From a checkpoint of a small transformer trained on Wikipedia: vocabulary 32768, biases.
MLP neurons of a small language model. Each row is named by its layer, matrix (up: input weights) and neuron, and shows model dimensions 0-127. Each number is 128 + 32 x the weight over its row's rms, rounded and kept within 0 to 255. Numbers have three digits each.
A block is one neuron, or neurons of one layer that tend to fire together. After each block is what it responds to, as a language model described it from the Wikipedia text at the highest values.

L9.up121:062149205108065139107110136110097113107070130139131151121114064122134181097101118155132103152134113184142178187119164155132106117121107100117146128165157042117129145121140118138151130153168113134109117115202089123072119134108091176129051122103125185112091100160110088086087087146143129130080114094160131143126121095149153101130182092167189143139147178103108078086106125116115109099116
L9.up418:127149192108104195111164129149095117098107115211136082126110127138055165161116139178128140143167172169126188147092128098094182176159139202104146093127180094107135094128079100133145133124157141134119138079208111108107089120170119117122130119178156165156077085110141094099134166136139133082135128120062137157130153135122128074151106114116092153066162160159163126164120052130113134103093
L9.up564:095163130118123108130141108131086198123157130126129165129119174161108059112092123222091103153122153129185152123120066200124185092104121118157072058131159138085060177107101143209148160180139106104158158149141157084155149116149124134184076101077191148160091142150101103085083104115115121160108136091142145076195123188097099147180209161117133105141120156138145127157099118167123086148127
L9.up888:107174112088152111143139153109133121077152167182112080147059132148104217131089121122138126186163106144108115107072131138125118112176154161155138162103152151120133110094106150130093093075123112107145152147163155128129184174135126067190066160101138147173116113123131086154135130116153134146132110142089087117122094101116060093156136127161137140097153192126163102112138113114110183142102
Responds to: Object-position determiners. Determiners or possessives that begin a verb's object, mostly after give/receive/write verbs, as in gave her a, took his religious, wrote the.

L9.up1118:155090137076103133132099180146135134181138102134105096176163104145154167142172138168117170177100113144218116137117131083106126097121120156134172137083165050219139127117168038115122122181134133132129122104105087125120113070105151134128086158135133143160136157191114146152119102137166110127176105157114137053144127074124164145104102121059079114143148104093120157157179164112088153082106
L9.up1167:097131178092125120091066170088107085104167117137119139120174141164142131092152134141122097111130158130131132116112114133160141169051151185097126141167159135162103155070160090120140187130138096117191131113196179124116127128085167197101127163127096196095134153118116111144105136126085125118078088111103198118121119092120210151120118133109091161138124133098075164100123155100158107093131
L9.up1366:156091135184111124107145145101102120124126091148092132119133034138152049129134119178129047165171160167108168114098097151182153148079139137121129077099157135116128184052081089128125186171124122164117140149167072131171117163104148139122089152115078121144123106131126160085142126120115185142181160111121179135149158108113142129157196127095118152126088125122155111145184109140120134153120
L9.up1511:121096132109081119076178176087125121153121137115105151104188135138098070140187137116172108187098200114114095111113142135131099192043141172106091046137123064170138174071131130133139128151130131152131142122157198129118104172103187150079095130102159148117160150150140120155128152168135169075104110129109186076169153101100163099101131140172125155108101111072112106131154128043123085116156
Responds to: Category head noun. The head noun ending a defining phrase, as in "X is a ... club/film/series", plus role nouns like professor and designer, and some digits.

L8.up669:138082181105101133111096117108077110149187137170143127150183068093123116118137129190125093163136132120157191186105128127134099143123116198076151132120178137143199132131067101128164125155197085116057130097178109099181123158094111130094115136063180145105075120098117157148181118201101096095148155173150154136180097131085167097098125117160107144153118127142096118098115138088102148137160
L8.up821:150098133149100126121130091141122114056157067124047148145104128147120090112102093128099130181102168116074083122109164071078058169067119177163103105139136121143107145118131123139174134101221143159086136149134170143184165144096101134162074163126088124117121125163125159161108103207180118107143135108094116095117178153113160112141150105146077116129122170141128107118113121079132133137112
L8.up848:126111140125073142074128134171125134155082114112084098037122162122126103118170104115149130182162140119121177141187143170163094107129130161140169149108188122154085167173132096126106121136183119172092141117125084129163110143140105103085077156143081173097138114140109126128137166150118161095155120145126145098198101129050143161084086131176107109149109121096092085144154149047099145117196
L8.up1183:083095130149182186052104152142095128112089067152122151079162157190109167054135101122076118140105110186113109153097147157111117188107091050116121137092149055133133177102147121140102134149108081100114139163149112144116099189112181154182110092106108143121120089151125149126198155168140181136121137123144152104153086147191150082166096074129098151162135178103121181117080150091103134121091
L8.up1301:084116104079089132182135089157126071140189143123112174123087178105165087075052102102151136125135071191140135100075126157131067144128111151122129105166147119150114113156121142163139179114087108170127118148106084112191122143165114118133176107116136127084113158102100097108097193148133091165110139183132113095136150141059155148153077114154132088130116126111111099071171035131145135141156
L8.up1319:107037167071191116109102176100136153177124101116115139155160122124056085162099101077091125141112197133135088142153108113076100139225100161119101129083152108148137156145059096170185105122098126143084142102160187115160098157137174090065149150103158181185139072093161149178148140154108151113153095169102099122152083148135122135071132099184133118126087140119146115086120180095111167149179
L8.up1445:125122115079131174134058121124121184148147088127138143137177129146099049095093114149095145133106136148185146134159151140101098132196113175120164087117127074120164145143089110107173107116096122163123162108139133043101132151108116111135141129052182095180117110106143120162151104136148177094135131122115186092146116178100148176067156100097076120110117168137141144101156119132127169158123
L8.up1523:184114123123117088128132069124079128136164120193128144096082035143133106156150120159153146156114157101149136117165210127097103136106126113147173124154114105150112080104154066113114118137168111152080114191159105158186141130126078092117084133080147115107127126134146154152159156106142132129165066112128141127119089165077131139160153105222056114110049092098161117107126162110070137096119
Responds to: Predicate noun-phrase determiners. Articles like the or an, sometimes possessive 's, after was, is, became or served as, opening a role or rank phrase (became the first, was an assistant).

L5.up71:154122140122161116168093162154123141136165167127121104125119146123052137105213100119169120163134133066121185155106155100070158114099145140155100117115129173044154088116132120115116163127144092147087122145141149143104163121122157172136162147088131096138135157138138125152133120073091076148102146111075116072107091184163083122127153138146114116150170153146114162138195101123188150150136
L5.up351:060135153155110174187105134118094144096135118154138116155090152157071149138103162159087121054175196084182131090128080157105171172099131176127095149057122112144093080102077097115201128085168144050125128104078158090151089134105116178178127123149146183118138180113111119119138142145112187120117173087130119158144171125129145128078140134170145081101193175149164126183149042098092175177121
Responds to: Noun-phrase opening tokens. Opening token of a noun phrase right after a verb, preposition or "the": mostly "a", also "any", prefixes (unac-, uns-) and Arabic "al" (Ansar al-Sharia).

L5.up169:062109147166178090103057186162132054133108131089132107129093102110081135143054098139105124114089104079132150135114098145170133084148115156116177126187159140104145192143157116109113141088104134130116125190124081174139075188121165105071115115177171184061120129108109133131108139078132189155170166158064125098146131092111078105124106116150111124141116089094142140127089098119193184120106
L5.up1106:205101128093151193159104161125164086131151090157111164140130114092163130141139169127143144171130162124145094129192117139126155116146120156083043148055163121171204112101065182123138144122144122157145113143183078094093139085099158091082100126100137175147154088117205114163133119116148131181132085139134122150208098132148056116087123139173092096170069093100119132217162152150154140130141
Responds to: Article "an" before modifiers. The article "an" (also its, 's, The) that opens a noun phrase, mostly before an adjective, as in "is an American filmmaker", "an average rating".

L8.up65:123133131100116141086152198111182143151123095159127084107146173093094156108127125068188069134125149126174127097092167130078107117117147160123208115134139097119075149124125138080060123097104102191135116140130161122165092131126188118105133104127096061153114131152170138127134093144133128143125156087101163103119167095118130147089130121089104140099110124158122111138163056045168143187132
L8.up492:100153168144207091109101075099132108117166055094146119147113190108131067103095124129169144094122135096134136140116138153105191135086145069104116178134121144119115094065150148049040137137118137201221113134127152097122160076202187069129184145121136110136057148117096196134210158160118138224074141152107117133122148137085112179050097132093067114120111149142122138095154117162086175164130
L8.up649:089161093100117091117159136101100146118066093116117211167123056126140121121096146169112085155163122183177115085106142158162094163129117153130095124195098116129139118107140113085189153168091105152125167129112121117090170133157062132182146127152130147134157157135118094121102062145168123104103128132203163118120128097092148149097146108089129158174076120093147126142131097170074156123105
L8.up833:164125147118131171108121113042177110060139138138071143125099153118111174161142128087156085120097177154063166171088123155135106122083095085057102173170161102121071151068137170150131129180135128156099153106136129176084171129076129164094130139090105153106109121186074115089095077124149085131126149146104144139114139152165129143084142129110173171126114137160173176138103112147136084128136
L8.up1103:110164175091138158092182130067137135081116095122133204173134148140084165096167129164136095134071146134124136160088156170090080110124094050164071140191136140085140111103133158114126155159107078129139124118166151100129136166110079154208064123144121114114128104108092110139163150145134127142110138133117197138178129119139092098136136099210102163154127156126097119095110166133126091155082
L8.up1395:148148139117140170083135169141137166135166179133150138133096111121119102158166127140118134122099190151119113140079116126104122147129084130138185096226116111143155189152071094124148122071173120146201162104125172114162115153133084146226099114138160153118127126046084101122133133127123180138130136082176136161125156087134102140143170158116186112190103143163110086105165099147095050171073
L8.up1431:109153205112103091093138150125133128119113102117110140153081105093122099125187125152127116156121044146146133133129108134139112128094141115127076074189174115109092089063090136177122124094176079141138145169216127092162123197177073092115143165153124195131101129084095063164106136090110099131115103143130151123109103125073102113074143142126118149129105158133125145100111100154077073123150
L8.up1499:149135150058118075115111143168084153112131135129128201106115183089076131134159169134171129126148176138139143198147102128106064131164137110151143148148135118095121161126156109110141101128135112141094123138143096128127107147148126150116137124144086131153101098117185062128107103178148127119102125152092088143184107104153138104126125117183143138151134139138121100118159133027082147146104
Responds to: Objects of giving verbs. Verbs of giving, issuing or offering and the first word of what follows, often a or him/her, as in issued a statement, granted him, offered a.

L8.up80:157145146177106162117155110128160136129155120170102173102158122114094141145120083138114141123186107103150166175071158116078118090182118110122149110156133146131136084110134110051107110134142131125108117135130140121146093152182133088161098144098097085092069124130136139190125099144127089118177101203184130149154092112071101083065117172138142151145105133125141119084115084148117093141185
L8.up355:131146138140185146146193102119130131200173214108091166117109095124143188142103138158137135110165098106148110113131118176122127154156237183135158107165082174105065123102150119122060153167182155162145039073114168137076100115114188090132141166146094113120095146143112142172136057150136185137142104128174136151158183073094112167104122189113151078161161145101185135131141131162084123126123
L8.up509:185176144131133131139129087133144127158174192137108139115141140149106181112116148124083109141096124119087152129125136123116041139149162193102152144197079118128158179107110121109098132126113087183091101110142111087076084170182147105155102178122152077162079102150094123097121145154096116165114165144127120162124091081122133139140133151155097151164134116121090088117133087170087131191136
L8.up734:108131160182118139092122130075111111187171116136134182125172089143128101194137155123040055127075156136167164163076128140117092089100096161069107074109101143108107078107186132168105163161081153148089165134147079118180118176176101066153041119140120155180133061104143138136138176189088101134112168077125135183102093076110084135126095179120172137107056159108064094126147133151095086170166
L8.up939:094118144182080146123094117093095113130163167097147164135117088129152152094075132137054085153142164132111188179155130098158147065197169175115085139086128158092182104103147069110075128183125129176061112129142122160133141113160184118195090134169051155108064131093094138177135076120164085195118125128142125225114092138148151147133158109154133176160089180108138105156143142178126122155134
L8.up961:085097119182068192134147082124044121048110102114124110130143165120122093122145070140100101074122148112131140153128092195132167128142126092101101170147167116107109139144112112152113200122125113095086141103119118170141114097161096036157071088149164112110130080130114135133137067127107128123175135079159143135163167106060196129155157094100135163172147166126101182091086060162140138196126
L8.up1008:116109127222140129165113124058131169132146106199094159115123112131109143145105123137112082179162078154133160163158123099193125120156104245129096157090119104061174157137097098065050195142165133156144118157159028146109063132141161063160145146140109105155118074116149157108125064130138154139128103085137121193114169132153118091122147164142096176127109147108119106161133106205100150155157
L8.up1461:141130109109106145138122141095153148145166094107089133135109120117131124186099115203163121186159152137119173118185175128124141149136184158136119115118122168114171134164168099114134076142213131152106142130124151132068103126106173125146098160146116103130160114142136137098071114175145095188114139130150162157125124084058146134123128131130086136160190183168152098122143086077116212100176
Responds to: Inside multi-word proper names. Connective tokens inside multi-word proper names, mostly "of" after Department/Ministry/Institute/Region, and commas or semicolons between place names.